Weights of a small transformer language model: 8 heads of 64 (1 for keys and values), 1673M tokens.
MLP neurons of a small language model. Each row is named by its layer, matrix (up: input weights; down: output weights) and neuron, and shows model dimensions 64-319. Each number is 128 + 24 x the weight over its row's rms, rounded and kept within 0 to 255. Numbers have three digits each.
After each neuron's rows, "fires before" lists the tokens most often just after its 100 highest values on Wikipedia text that the model never trained on.

L8.up1432:120141109137098166141120110143138159128161115115170110128111117118105129128126116153138118127119110157099104144071096115106140152166127168113133099085109127131124114140077084102152161109122128183113100177141117108114123124171124150132087139138083155119131145172131160156076164153167081153100113115165142138149104102127171137150125154165169107150113135108142128132125171178119141147164119151088140121113158109147166148141127148129131116094128160142115145094116117152112152141095088179140134153141132115078196116101143100107127143130126119123137113114138091111133116149143127115098124123118123136134139099120144078088137186099115152157135129122124121132115159115142138099087125138126152123137138074168139146138137151141174098134121107135153116128161120143102157131145082
L8.down1432:091132162078153097120108121102155123160133155175084162110138134130113091112111127142088084159135101133139144128153115119136140149118153134157075137203129135156155140135135158116144177153134155129081139117116118136157120147140135123149117137114111132123105137127148148124143142083127147120122134150128125111116152080070161149120116148096127139116116116166190174144138136131115131142106186135155139111151136129139114074178093106107122126119065163135091134124107118115152159117090123133135147150145100112119143098118133096116119153150160154142132129112157102144084126152115150089094120137108119193130105092106159146114071138146131124133096121124104137122121156143109076167151110149145124115141158160115113114123151101135107098123140128128141089081138085118120142165156098
fires before: "0", "4", "2", "5", "3", "1"

L7.up85:124185124127158134107130131161098141129143119126137149095122157126148143137093165138138151121144171153171138136114131124133143098099133112084120123113164099126116124157147135127119130118120127134114143163128162174185146100087123117106105131131134159130134099093145185098177140129122118163123128147119101128094172101073168167119128138094108133106144142133117089133142149116116166165157095108146140130152140149144115116160119101126149120093101132136203120128134107109061114164128099172156141128149121097125125156111160112128122149087206152100121139133135164117178132113151125107176104149154130150111087114133149134107140142104101137116126153131177058142122136122100127107121103161112136111097094108118104097154139130114122126154177120078186164161129129134099144144136127
L7.down85:136116113084153165110101130111151160100104133095153117117145126115121139132113112132108115127145113116172096117101156133108119113138160143146129090071135153184125123130096110130132115168162130118095132127080128113137158162142182162141123094142120109163121118109115150108142114117115117103148109085143127117113168115151110124155125152129096100082121118145119152158134124190109128132138097130144130155168122173123093148118161123139065135129133095143128134080180155117134100114120095117161065112139085092125138120153155129143131117131118185146134123090112113125128163120108159159122207136164117140092157111163089151136166163124146156162126145144147109124110154138130112126110158148097117148170113132175116134108111096149112167126115133172088103152189083152133164164155155
fires before: " ", " the"

L8.up887:117133158125123118161100184137104113163106134110116181116110142139143134106157119130144124115104142117144132087091166140134119105129163152130126103145106099117118145112110142176151152095134187168110170148079092127106097130159108101111120137100134114143131116159110106175107155137108102116102119137102172151143167137134163083087150129132132084099118112158135124132121136162183105130105099117113154143125101108161164105151138081129117131154147100106109120115128156156149160121123143109134156147108112126153157114129103117135153131157116140128126137167143142157154149097087131099125105132165086103165069149155131093133079178143120144114157149152114149099119140095122127144175109113164110073129133100162104153112108111104102173127159169148161139138106111162078117127149162
L8.down887:132123149126123134127115168150101149131134121122104105135148093139101166140142121102133168102105138131159152153188133114103146193112115158138116160093133146120134159142125108166108071141120143155128095115115144183116123083095160114082177114110091142097109138130133095115124138182075100103156109119093160071113136122117149149155105165150133133093102117108132148124110118142160116154127121098112135143097144098136129140159157090116121104136144071159139145177207155144107139155137118112138140122122140169128136135144113150092155103127151133115092123132109139129155110163126131159121152139146147162131137154154130143124166142140160140114137120103105136131127137135119096127141101160150096145122080139138128129131115120149150089123137133076112113119113134135106117160096112
fires before: ".", " in", ",", " and", " on", ".\n\n"

L8.up83:124143132114135124099115122160102137112114071127135097127137129129131130118109133161114088142112131097122126169125125140111122159117129091136148107096150123168122110067097137169149118112173128168133158107175136151170117161065100081101121112101143149087133142145166156138119176124152100134106144146145143131133136143115125152132164109137136158159157118159152159095114144084101121140121125103134119150151135148074115133131169134145061132170124131172106134111144173130118152116128097154123108136123099086138082162123132138144156165115129100129142160158128161133122134096159138150075186156128155112153086135096149144154083157170131128124101118097120129099125105110128128111177101124126106097174177132120108095124115105093122126132081107100132149139082114111144156175108145
L8.down83:146148134116106122114113149095093138090112087179085087096138100127135130103121150108067113135135150120168142134110118141122134155143133115131109140117108158131098091139109152150127109103095083129108145155119159099153147143099142108131077148107145142105114156098169138161073101165088151167092126122117189064134119150142106118126184156077095103126116120155148075129113134124143130133102140131138082134150147114100161178112150122100131120139135178151109133150142149153173144120127120168101093180125089135125129121137134099131115133135139101138175093118113167133119100089162106123117129144117106144109145114124137103131094115143120147125100105142135158127142140099130117109155096089128078096146152158185146105109150117161130107119139137143141159137111110156133113102127113
fires before: "4", "5", "8", "0"

L8.up1915:129166108121161159101117129139092139120151131142143091092158132103139132113112128087119152137134138108138098100123155154130104150106142135141116123130150131126137148130117123131141146152182123095122136165084125152161132143116147097101123138161133114158161113088102172116111101111128141152124117112115134132120120091131156132158124108101098124095125115107175095134136156132116123156165106098115124164111102148134102135106117079118162132097112135140136113116133132113114103137087131146126148133139132091088125123135177144151136136120151145131085099151171148089137148153127094146144173132130106119076117120129111092108166135091106151158153175149121083116107145145130146115130161157115136128134117159137093118119145092126128151123173126124146167125148089117085140149128138
L8.down1915:141219104111139144098123089140110163095120105110143143116156146118130129156110094125164141162185146096162136131149176137130153115154128137145134128133156123146133130172132130141156144122187143110083113143136134141127142155147147134140140150142124122129116122100119192107137129176108112109114090107121142105059102098152173152118129111120080126096127119125095140169133128179128144136131114096118117093117113150123063133126144105145150155112152150088090128115144118119093123130105143147124174097106151121123134107154132097148166127106146128176128112139165117090122115099108102132132132103160079116120160095127087122134136149131082118128177145151120072088086145146147147115148156133129059099091132145169133098128092082161128092151150088153117134146115115134118152133141155
fires before: " ", " $"

L7.up586:100132102126130159119095118181102132122154142106160118109145152157173138127137144124114089151136171075124129132088123167106176164152137110128160112146113164133128176092140156160075108155147156133092101124159139163145075143108095123123119089141157091124118112113159116129164101117137128133126144141133186137092151162118131099101116145090072138096077126057141151086092138149119112137073047117155118127113166118091085126078145111104112112129156106139128100134079154121130090139160152132125108122155109135112133164140158126114149137107122132119156111160127151158104092138122088136184126124112164130122121122146091144122162120141162113141112126126111103093141112077093135137137099161121169154070160151159136111167095135120124139140125167137110151151068115125117119116126146
L7.down586:151136144101107162165155132132129162141155147118125116137136112109105107149158154146148132139145122142159128198137149112131131139115109135136147109123150108126052106111160148099109110152121124095132092133159112135115104089112164139156094116161127104139175147173106114109136135135137140126133119102099155099124093140147158129112120113132114149114117103162117148124157139136144112113120121142128123119102145110156108100101151121124133190137159127102140129164115114152118112137160106096137119161126135152109139167161131118082116127091152165075152112125127162132127100131135109102094176107157102152108136127131148147095120121121142163138144125172132078111139104124137152171162156110155119090136125161118147083104152145155116171152152139139135156106149119154171157120140072
fires before: ")", " (", "3", "4", "5", " in"

L7.up1922:128156109135141176129150139149125097090114147124148117113137125171142119108109103129152137098156133149108118107153161138133120098131128129107129163156090173124175105144118103148148101156120111094150159124111107150125131115151131123107116132118131110148152136149153126140090152137121147145139125124159136117116136110122114126152117117122156101133151137187140113096130140098115202134119096118124152153122118131128132105150087125154160131141131129130135092137133107102120147125150119162191141147136108144113145122169160109163098106119147093115124113150116088170154139165077155159143143151105107122126109086083137160155117131183171139142098135121127183140144141167159120130097160120106130106080111095129100160098130164105155148079156125088121154126118111097175186100142149
L7.down1922:101106077101153119119125147170126126135126148113130105151123140164127103108143093107193158127158159136144121143074116137125093148141160109104113136111131111144157106160124070149148106107097108087124157104110122128133132122107117135175114137194124142138073120120159150108094173149142115105107175115140135120146133122094110093146137148106151109156106130102136139085138097095140165126137171122118106065121151141108126139129111110157154089133159112115086123123092166113149101131117093148108123160156094122098166156170127116108136157105170089119126169109111129134099140134101115127110133127144125122126132157103136154105131155107139127151108195146178127150154108135138116131110117138136146082128106147155087169102130123145129117120158123103125142123108132152128126122125100
fires before: "2", "1", "0", "8", "3", "9"

L7.up835:154117113057107152107148118135162119109172130153137098143149091130094131090135139141129111091092111117148117137140127129100116123119145134110111143139147162098189153121070110097133158149121164121139074127126083137101145113111126142100123124134149089137113102101144131173090101114088137126113140121124146157132120105153173136106102116087168091131153121135136137112094102120130157133130130163174133177105130097127105131151085141120124149077098104097128133130105119089212104165125149153098120093126128120162146167140114124130122117128116127083101104140119099107152118132110136136137113151146186128140126125125104127190130131156134114124154144166092136171084173081141143142105120123166104096099160146094112148153109113115116132136127168084144140120132159129134174118136120
L7.down835:137133101124125143123116095126153118116135091096180134110183104129089128064095077129159119137060154138144129112124177072100077122155112151110124161102112142110133105147102145106146136102152114080107114116146103103116124108152104129125137128119114113123150168116153105155137119128132169119140112171065130131174130142142123141141127147098173133114152128102154149134133130146136121132171104168098087144115086077159141163158100122102120138106114146134141112114099114136124153146139147118157110168149133128105113119131128127142146105128122108136115129127136103126086142151148097129130146155104132141172108098127105167136073108149142142137120129118099114132114144123081132131142159106132088121128097099161117115136142117167149160122124136110099151089144172138125102184151096
fires before: "1", "2", "0"

L8.up878:102135134132110173136115139138143129113110164113103124135126104089112134120169141108113123097119162132104097125138157120147107120109148091162143096075100150125175147138120114134102161115128147113059116123075119081104131160111105146114122149131061147154126091094128140113119143107156114148158154099160160139110160151091163095119114130145091095125109081101168152125091127092115157195094118146143122144127121140117113119126148158089114137173136142094146146103137111108154107150122172164125117123142063138141127141133125129133109141116190168129140130123118153143123120139133085156177089141129137161106134093133140104160122127124183137117129115133146123123149149134079121152166070150142159137126134145143135100145096106129120159146144135090103159099144138107134153161119126
L8.down878:141149162098135124109115131131088138181124155130135106151132117140118109073138132099132099098143135082130113154142151131161093134115087112079150109168102136148122171150143119143099097114102146140117087146082108132126182132162128087152120134113156165091074103076122128165114146143109064168094135111100139194135117092107115112158150146106105141115108138134134116152144134127135094128092175130104125150153121168070125123155131130133140133100169110140098106185156123115128134132093122143139135142105136158107145085152125139120152115096142108123135092125144118097098133112119126161093081130129072133061148139143118146137111162129140138127143137108114151110114151142120112125093113146119139102127154117164133132127100122120135119134144118144129142130127126111122152076102142
fires before: "5", "4", "7", "6"

L8.up1538:132141133116149173113146143134135083132153156090126146146164165104140134138119155154137100100138111149110111141146141138129115117122116152133151085123139161120137123100102118057122131132125164074146119106084148122138153111121123116143111121139114141111113089141117167126133165132151106158099111167136113133106125152117138094139118114211135134066127081106120172136085112112147137174117145103148136142113141155164134105146134118119120151106080179158102130094096092166153094117145150124119168116130084142143094148108089134168148129094169127109143145164105122138138102138142135132101153140135160125134119166148168115119097135151149127102101120126114122164140126141106188122132092153170153105167109144115110099164155090123117133116115166089154149153154124134164145183093107
L8.down1538:128090090120136161142112157097137170138154163125151078103157048135124154138117121067123106147077150141125149117122132125180124139157111156118105153146167136129126125124140143137160130132124093096127090155123150113113134132151097101173124126121144154112136143140104110112115131128137107120145092120111127135156121133147177145174144101077101175136103108123130069089186089097132127084133123111156121104174135079143135155124139093153109123128157105127142131126140163143134119110153128137105142114082136112127104104130130140171111097133157154170159121139089126181152101144093087086134100154072090152103147121132137112111092155114124105143101084122119133084128116163149098081148087097118104091119150125179098090120140133126115157102120159129107129100161144160141127141167131
fires before: "4", "5", "    ", "is"

L8.up694:150123141161084104166121136159102152130159176127128130160107109107168127132159100131116096147138125150100118114167185137109090084113107082119119158147088124120133107153101074164126144108138171142120122163110093121133111105116152115087146183107170135111154091091106116143078158147106114141113104106100146138131123192139139102114150115151161108126170087164135113120118109116158160154120077142115132169065147126161160136121131101109137106114162141135153115111121104113135128121117107103052143159178145095112122113143103146145108126168169108141131122138104079112127169119109131141133115108143122147125135123139105073072111157193137158122114105100143117126134134142133095132133146139156124138093142124123124139130120168087103124083133117119095096155141104135158138141132134
L8.down694:152099097121130169171153081145131161157140127144135146097144124129150106089124132150139132117132111184143162126122140139098138141073140118134102142135135134188145119121141154137130122132129122140131112063145137147130145106129148192126094101172081131167182157158125115133112133161104107083121085117116148244126149069078105116144132118127122182144138121111169108139110090107120105114130135155123132118132131135122121125134115132140129122141157120187121146106121114140117119128118107126135127161146073161152137148098096117100136138126147150095097140136146122137114145092175158116120127098125092128083090145119075140119145205113170133093141121118152105126129112128094138174147140137163112121104098121109094104131167131127113145140169150121117098086119134156145109094115103
fires before: "1", "2", " of"

L7.up161:146137107152180193143152081135152129146174117113086130086174157132175164096110140107147099157157125143095133148082092127136132119134155192136072171116103133156162163112151173146091122105137121096159113113152130130182140102117138156126095094150120153082116128132143123124085106147164152132113103154150153133127128105102178149080108160101117115111083158133135095133133127140126124111112116123109171131164151135130114098145109121125106129131147103156132138092136160102081128126138108162122170113174121103097141202116124141117147132113121100130131153143152130115173170132108116155134139170115146153122056147121119100153146142121109143114094180147142085123148180135147171128125115120117119144161135115080103116141091151119181148132124139129196122135137135126127143129126110
L7.down161:119171134123133100147116163114141132139087121164121122098131133144128096163149151137142128113126119110133098156120116177134125114071106114123120126138070105139135157155115126148167112106127114120088129081119092122130147110115136178122120107166170099150091154101167135141113105135124173130168122113130146151084139098168137132137126136137100124129094132160126156137147095100117095138191141054140131124111139172151108100120096142143086115170125137125163130135171114106137115181106124105134121123144098116150121085168159139144176089157163117150100104118149160079129155120114113117116134149142117119164122156112098132113144166125137127160134161136165148139101133181111116120108140140134141133109121138140172116128138102164143130158164072120107111151125117122106150150102154
fires before: " ", " of", " a", " was", " ("

L7.up1364:106127134140077129146136158131121141099155092113098097137099117113110118085126155150116112120120106151112104146174135107091156127170199119118136127119100123170159176117117112122124119115104149122131145160138129147111115104144103099113138122148106089134082156143127127103146114120156108148127161125113109137166113104101143112100089128199133099092126103139129180128128104157138126108072135098127184136151174101192064102107163126142156102137140131117083167146085145131113122124132120141147112157152114094086099139151157121084133143122119135089108111178092137159134148140087129135150078106112085135085126133114073113120136140133187109124113157128135085076093144122113172124169133129135155134129137127129107157155092130085169171126108144123131151117131121130129144151088156
L7.down1364:148160161166145166125114112122138116136130132163109149160121128141127074113146095121104162151137149157138104103158131131119133113116152128099138131133094137170117120121164132101130151134114145166158132153145125137056130104145167132157149113159127111080131155127141118137131126121125100144125125152164124080106131130105136102133135122179143143128113165151184188148125096161118136120141136120136101126134155089118116103113128120132155141103144114103116111135124100110125130097134154149151154115137150150130125115161154081115165107163171114191137130115114136164107115127156107140092146116146124118134129122138129159159115125103115108115122149138121118147135122116135149100134103131170161101154153153126155157107151132102092131108115138153139114079116131126148153136142172
fires before: "4", "3", "\n", " |", "1"

L8.up1631:133107089107113117162144143128155108157139078122129126135125128115133121115135130147115095088135084116154113157127138137132134163124126103098110126157148093154091173099143134109113106147122088102116137128145141146136118152134139092091111096105130106081076110102127148134084105133135100127100193174130151137140139102109096144151145159153088129146125102059144118134133165125145177151114106112089163153122122128133118133091158133125092128107149143132113097117135156123124120132093130181115108152153109110107151110126108129123103145134088095117169149136170103126131131142136155155119138141089128109108118123117116106169114115145158115119090153079162158101094150114136132061143124144131113112109149149135132127125129121108163144153124119121122146185096111132139144073120114
L8.down1631:115126144176128143148127141171152091136122105171104134124095082093133177130126150121129085161176125155089094116118079131114163107126087116121144151138100115057113092117137096127100109156126155109138125127096145092088147141171104121079118124159148102102116086109080098104123135117130092114120141134160102112105150121181132116112184126083134107140135118094149160159131125087175112139104144151134108127090131089121130181110114119092097142092140141138171113116109122119114117126095142123157118148143084103107136168120134147118121137138141159099131128142157169109150115125153118126110125088128147101076116122149127107124118132138131120142138098173119121142121131154119161116119137124149134147104100119114138151144122124115097154153146147151128128133129112116111095130183089
fires before: "5", "6", " "

L8.up1954:104153066144138123123120094143115113121120133112126109160151093082148143129146101142107147111133124113111136141121107129154090176158118124128109095135092116149078149135157137136130138126107139124091121133121118182172108115135117152135107180081142148110124102162077119074104142123132125128079127124141142152129113150115103154123158106141108142097085112109113111097139137095143109153152108133137082153145148183170135164122127137115102112136129153142131105120150134135143081122123083160066118137169093131135140171138089103129116167121172115122078113112154136135155099157128148140133148130139120121094148164119138137146107104152187143135103115157102103127135121096161141139130102140095142145145178138139104107098070100098133111113149159111197142159110117164114127090143110
L8.down1954:108145120117122132129144136110137176167155147118100121168109115153169158126139160115177137101128152103108152105150120122125160115150094121130143156152123113118130113146115133134146147121136083133127113142129110163163132129087120115150138126140126141135118145142104138118124117138115139152153198155127128135131130148219128141140192128106154135148128132115143117100154107142187135123132146143140112163157130145120162132145137095120137151149150121074134089139123126105133122102118143139173179123104127147101118119084134138152123137170119116113133152092148092095099094136128098118179119097118146151160153165120165110124101163132093125114155123103175132123089132194114118125109105127109108161108134124111152153168094181176164199131131071121121134143084178099113138127147113
fires before: "5", "4", "6", "7"

L7.up739:133109131132073145161106121139128148148176164159127138118142103131099127099071088111134139075132145107127122145154152144091136144112128101136137118108077132119159105093155127123171131118126069117088123134105107118124115138114112110131091120171144122097095131125151111131113085122107181130147115124162126152068158134114185126108111103118120119130121172165152110119110147115140155086115121158094125107145123142146108134137135143127105146129089149150145107147142068144157116141120151164116148112147167133139111152132135110118109096133127175126135084147106142064136155118123179108150126115182126131127105141100142112133132161111137155113143134110142144166122163115118125151162138157141134107121162135121120116174158164151117130094197140087126163105123146109148139140157114
L7.down739:101154079099110134121124119085123165164095088098112107096099122117139139103137142129150088156144096129104126101109139113145133081099173106127111211130086161142114107095072132119115112129140151135066142124167167125178155106118144152091124148077131115138153136092108126133128129140119138163103094145140137188173132128101120163159102107100159141084119131121143140140089135142102133111150106137179131143122136145106122097158106114151126110142160085126171124130123145106139103145087099115154140127133110128105114148174157132156114144076137095095120124145114124108103107084137115111155158125098114156100143107153117154119159144168126145092156110109120111107115116168098083112164155124123142114137176165089109199176136151146101129177084111109148145097141092104148128123114144
fires before: "0", "1", "2", "9", "8", ","

L7.up599:124147099088109180136128158137117175130104133114131161155131125128125126134117137100166148140071146114130123134100142139134162152147133162144122121163135090104109129125150113128129142081179144127124103118142144160183139131089153119143126137134085122114122151154139124099146135112130070181138105156118141136117148124126113168121142166156092106140123115109143198108098156103101113165123142146156176165110146109153110182131118121156152127119124127109134101099107169126140107130148142171104144134180090149083116151135144116095104104131119091114144124133120127157126138151144111191109130126094138144126141116108104119137115140088113140129121179138094099158141167115099126141117134182135126107098122138162127098106131186126118132103137173132122140123125069159094140151136117
L7.down599:104161097159103122148118163122110134131089108116133161099105119108129157145171151108191119147185116115137141160143133099115136117152121148149123109139121158132148114145123107128095143129128107137128119151164146132114130150107147138129127123094119152148142114170119172115102147102112169108137131138107129185130132132130099135113119146096148140133170109141120071111170156147137154141081116109115144098139092116152122128115156107115126155176088136145149100126143126172148142119103151164145149133108159127099140129128085149119105165150099132098107115189123150121132123117116137120144165114163087148104128125088088127104143131159185155154129113118094135141107111188154111113132107137102110098103115137093124116158117144169127134123144132079145112150117149149126140134164156
fires before: " |", " |\n", "5", "6", " a", "2"

L7.up1832:128156115142156099125140127144146135142101123138141109112139137117125142132106125157151113110137127106141129160133168120131150083111112144106133103147117125145146105140112122120096100142139111110170142141126123158112099090139177104147105129102168115144096129166109138187099135135125132148147169155144132123144133138157112076110138121147097127077118130084143080116106124083120118122163100080115123161130156152101125093128111145132071157097105126164119065100143183146167120152109126157076119120169096139102174115112118117141168143160106097107168171148134133111161143130106119112114130137124151108174114119105107122149155097153140120135134170100102116109133136154030151140101137144114109131151153073164133101116096165087113099162104161102138132151134117126131121160089117
L7.down1832:115129107124110114104137129106170133166141130141097080147143120128115128156110127134132078154096116105132127137106147121167135170121093134155089092119136154150127160140158178081169172099173164129146112096103160070097125136142083135127095149092130111128104140198117127115073098080132129140147131092134096153098150144151114103128146103160115173075082064144112130158126124135132104112109109143117127121149150148094141118115128126145131104098149165117147126125163096145118144096153166157136151170149117184124140122096120135102132096125164109140158155152125091121132111122124145116109122139155144132086122112145137137120180111106177137157112129166138135138130146103122110114137092167151139095109095164091154132149110150156133153137149089131082162129189129111153131100144118
fires before: "5", "6", "3", " Ford", " United"

L8.up552:143113118127092097192123189133152118150135084143107160120101109150136135118152152129156107126061147094113140086108146169129153107077147138129105094113111089188118119142144126161142142148168125125114130124129139141149124104126077129081131132146118095089151069168163138164114119144131127148096098133110161155138137100145148091066083136133119121145143154139161151115117153118169126123111128091105154155081147135115143117154132135109136088144138128149134156138122136165143153124142153133116100123113075072155128161165124119138125127119099122135122089122138132132134125093122100139151150127102097114162086144082111155167109124121118127111148120117103102162094125147151170144130105067131113088148134108103140099127147088149138182159158122145124159134113115130099142126123170
L8.down552:135133120139151127105095109134092134122117153155156129134101121149111110151060112129145119128147094111196127139203137146117100139092153191157111121143160127130091117153099132127134125187126126139113146112123150181106135091135161101160127074105111112096151151098173087151097140140090120161119163157115130040108104142118137132152091130142082159088132121121156110114071139143136113156073108136101147104148145150167168103130104117104147140127066140112135111138185139111100176152101120149109140124158125166141152133117119138135160126137100155107112161110118102138125118124148138134113137153165155138104116124119115140127136140126165132180149121133137128089125137109108099149157128145118103129191157131162093166173140127127127095135134156122119195132114115134135175122125142
fires before: " in", " by", ".", " on", ".\n\n", ","

L7.up964:128144165147112186128167116129127112113104142158127138124162100090119125128135112124159149133122161124138148127080086081127121130119182146121155141080115165172097150130115158103148170170172121117153084182105133140117123129105148114119124135113146164092106155177126137118093085103113152130147117141155105151161117069138127146107141157073163098139121159124134145088096107125136111106114105121169151109170122125131143148118102152184151103127115131124187080143114139153102149137113140139121147091130100124150174085140113111126144117152163168121156129121153120111138133103123151096113147154158119121128138115140147120113108140109122145106091148105117139096084179155140133145123125089154079137104151139097061156103104119134125151136139144162112138133154097119089152106099124
L7.down964:133129134093141154124124074122099113147108125112104127133125117139100103100090062121147107121152101096140142118159145123114145168152149129142102123109187127103142159141137111089122142141143124161065147119079160101083155164114123136118132153095140147152152114121108169096097138159118139132110125094165108156125136131165135124135141124123120126166139175084128144088178112143133159094127151125105145125131113098141131124130159145122100105132116124145131131095150117140123057088109096138119150096136115159096157116156106130137156149097137155111156124109074098103131129110111130102169107156154143142139120085122143126120147080135110150143128115113092119133100143141167119149103131148104123156124167120116114161098120100135155155131138079101152115120108105121138180097083098
fires before: "0", "5"

L8.up120:110120126151156180090134150149089109130176104105133088110114132122089152131160132147126097134106146129125116141142147139104164137146109123146092111144127185137103095133127142138111102106162170177125086125109183123167134140157126138119148103081143116104089105088156158120138126132143148131071116119133136147122117118109119147128141140141134120139143134128137097074132121090145122168135114142138126133141119141110169118137114139125125177127158110171113125121124109157154129113100133133143143136153102121157120199162152132095109097160125109115161143141166167120159137162146121177132119159141126152157136160127123137117118159136114154091134152125130108109139113133144132136120083122143184103141137133119091096156160084145154101088137087120154132162150137109088156151146125
L8.down120:150093112112096152102156123117107142147086131113123104133116150115142157153079127115135071159151131140096156127103157132105111090187160143083091119140111118151166130168126108119162148103138099116137122148128146133141115147098121127122078065130126128098088115101169152123109126112118143142137145127121089200109128142170158120118123115129118173157120146128148131126136131150127132133098147088163121104119105119115111110112169111123101150122108154122138152134103163181154139095114097122145169080127142130157123135140124174135129170172159110145168099151131104109141120131117094127155158110086147152146123111138163115126122139120121139136115171126132133108084147156094089111094126120077110132119156143115133113126140119115124161105126112110101096155160165165127116131117150
fires before: " of", "5", " -", ":"

L8.up1438:158172087114120164129094143136129135113104145114127113134135133131111168114140143117183153087127069093116125131116111118111154139123104151153155115151125122149173148121086120118140127153153150139116141156159141115166128099132105130117090155180091119099145163147102134156103134113127138133137211153140139121107134164136152133124095084102153146096163117111142095097121119164141108140087115106108163157132137090137110118135131140123109125169129118124093153127123120062137153135148108106138167191097120092104133107115140168143144096147132120118132114118165131141124121139151139107113119138147086141109115073091141098126086139124154143142066123116125151100143138147125163113121150147125129141139127146165147094114138158122106135104095121089171136115091116183113151161133118
L8.down1438:139169173108122141166142147121121115120138140129108109110139155119114112138097120104125122142137129114194102189112146177120151144140139197130107110116079097169114138136160145156080142157111138138155117107123094096128134137119138089171165125122102116131093116099144123142110131149130146138158143115125112084149112116158103132139115119097107125150104122121180117111101133104107133128144157099135123093112159076113132097081118119114126110098159139145132138118129147142119149122122125166094065065105119124173114126189104075121129112144155122103108112125131117095103169157149120144105130110122122118122135169122114150111124125150165095091126138100140096130133126132129112136128113126100176122099136097155116136161156150163131130143143148131140141132138139123124121130170120
fires before: "2", "1", "3", "0", "5", " the"

L7.up1535:164160076158081124125162132181143115161106123123145123154119105131151112123143116101159141169122071110135120162119114089171131138161125132109107090100113119131128116087138104109145126131108103152143106130078123118135114127156127156121101135158121116118113166133112155144120123156085116142142081121145143140142119145140094128135102159132175117130112109125131125082139122105097121155124134084086123141130159107128085156155116116131124167133119082143118185120141166173082117112111098130101116165195095094155174121108080134127130151128150068105102144128129094151126135134123157177157107120156113127127119089121116111120106133161104128141070142156146128174115154124113115115111153130144128113141146143148086139154149148111155133076097118125132137145123137106148114130111144
L7.down1535:151109153113162113115164132115115152155117150142121141143131120134144130134105083140132131120075089097137105159138085089153109140117124130139149102129095118130145112065148116135144176131111136086167119144155173121126099124172176161156121134131095125145095134149167174089125085150123114131149128102165131160179156106150140168110100115100132094105124138123134144139144144176168120144184100159117146121168113127120159144130059171134100135130172113125129126067144118116109126136122105145106112133123125115165154105134210146124090124185102125141115147163172131137111113135138148119111107153087161159167122098101105099143116114117151125126142134111157118108134145153129113144101144113111128101153123124100129126133118083121128174105156124123153157113125102111127085133143113
fires before: "1", "0", "2"

L8.up1284:152130125140126118110085147136126113135100105127120102197128135081110138106117126096132063123119132080138132118154129167141147119127102116121091085131136169159122135135110135175088127096148165159102118143148107201146141117106147178139164123105125156125104127111169134115145078129137136138108110100127155139112181173138143100111130155110115091098144117140088164140117138116108149161124121112134129172112141113133133122141170098153135089201198149151095115117103093131097096109095154098098128139139112138118089142090147094106114172124134086132164147146099125159149105177121160138096082107175120145125155106106133132135109141145152154123159134163141130127117129114093136116091128143135132119143132110090105134155120098131134088082154166073164137153101138126168124098139122
L8.down1284:086105124120110129114192135144112126099138127114111120134131149173112175140125070126075115149130135110153120115130186132116174092135154097125113132116127158110088126127139139168115204131134141087147129134121114144125158148141115125152147085115156159113129115121131127141163124140120130147101103109122132099112160116112128125107150122131126104127153112156106151107102158120120083145108124115120079121123152073092087127182147121193133116152152143168162130088127103100138139150151134163095130125127141139133143152155099109147106123136135095156165092156130134130178131145107125127120135162170129136125104104084145137147092152089108100139115128174126132115119155149120135115107104177140060136139139110125117129161131152137102138120142114140155136182103095148169140113153161
fires before: "5", "4", ":", " of", "8"

L8.up854:125148114133103137110102125141131146136161105093135098106109058108131141111123162121160118137159120120139088139147112094104165113136130112146142119148129163105104151125160148109113089122097081111121128111145145159145082138085082110110102113094070150100120097192117116145126135103091093143136128129153152137118168149170147109155120118130128132129115125097109140095170136138122111164100124113140130118145166154145160142076101118145086121143109114182135147100160121159169129121111137143092149137155070139150105159147106117137137155126099141102119130125141162131138111154101165165148115104124091161147090128132093088131130129119105142119112175117143109084130114109133126099138138170115145136112145141135078082166069116154106101119150125123152101175127122125125132098086090
L8.down854:097126125125134134141136124082182095129157122088097129157142135140130111137139139147112177157123149157156130130117115083081115111109086115105137141126135113114126125147131120145134144163132121122108156148109100125102132135145106136114149177176110148127149137131089151097088121092116123109121122127115122146112124157221142114111124122088044146130137148154148131142113112148126159101113088084127127163114099131185154118124185125139115135128098153136124075116124152158127112130140145113135162116145127149114106155143147100094111099169131122129125122122149128137091147120139138085151128103170159126145105158122102125112185128087094124095147113121147133134109110151120139088101163164114112117096132088086125131149134131127115134173110136093130153109124177103109130099131136
fires before: "6", "5", "7", "1"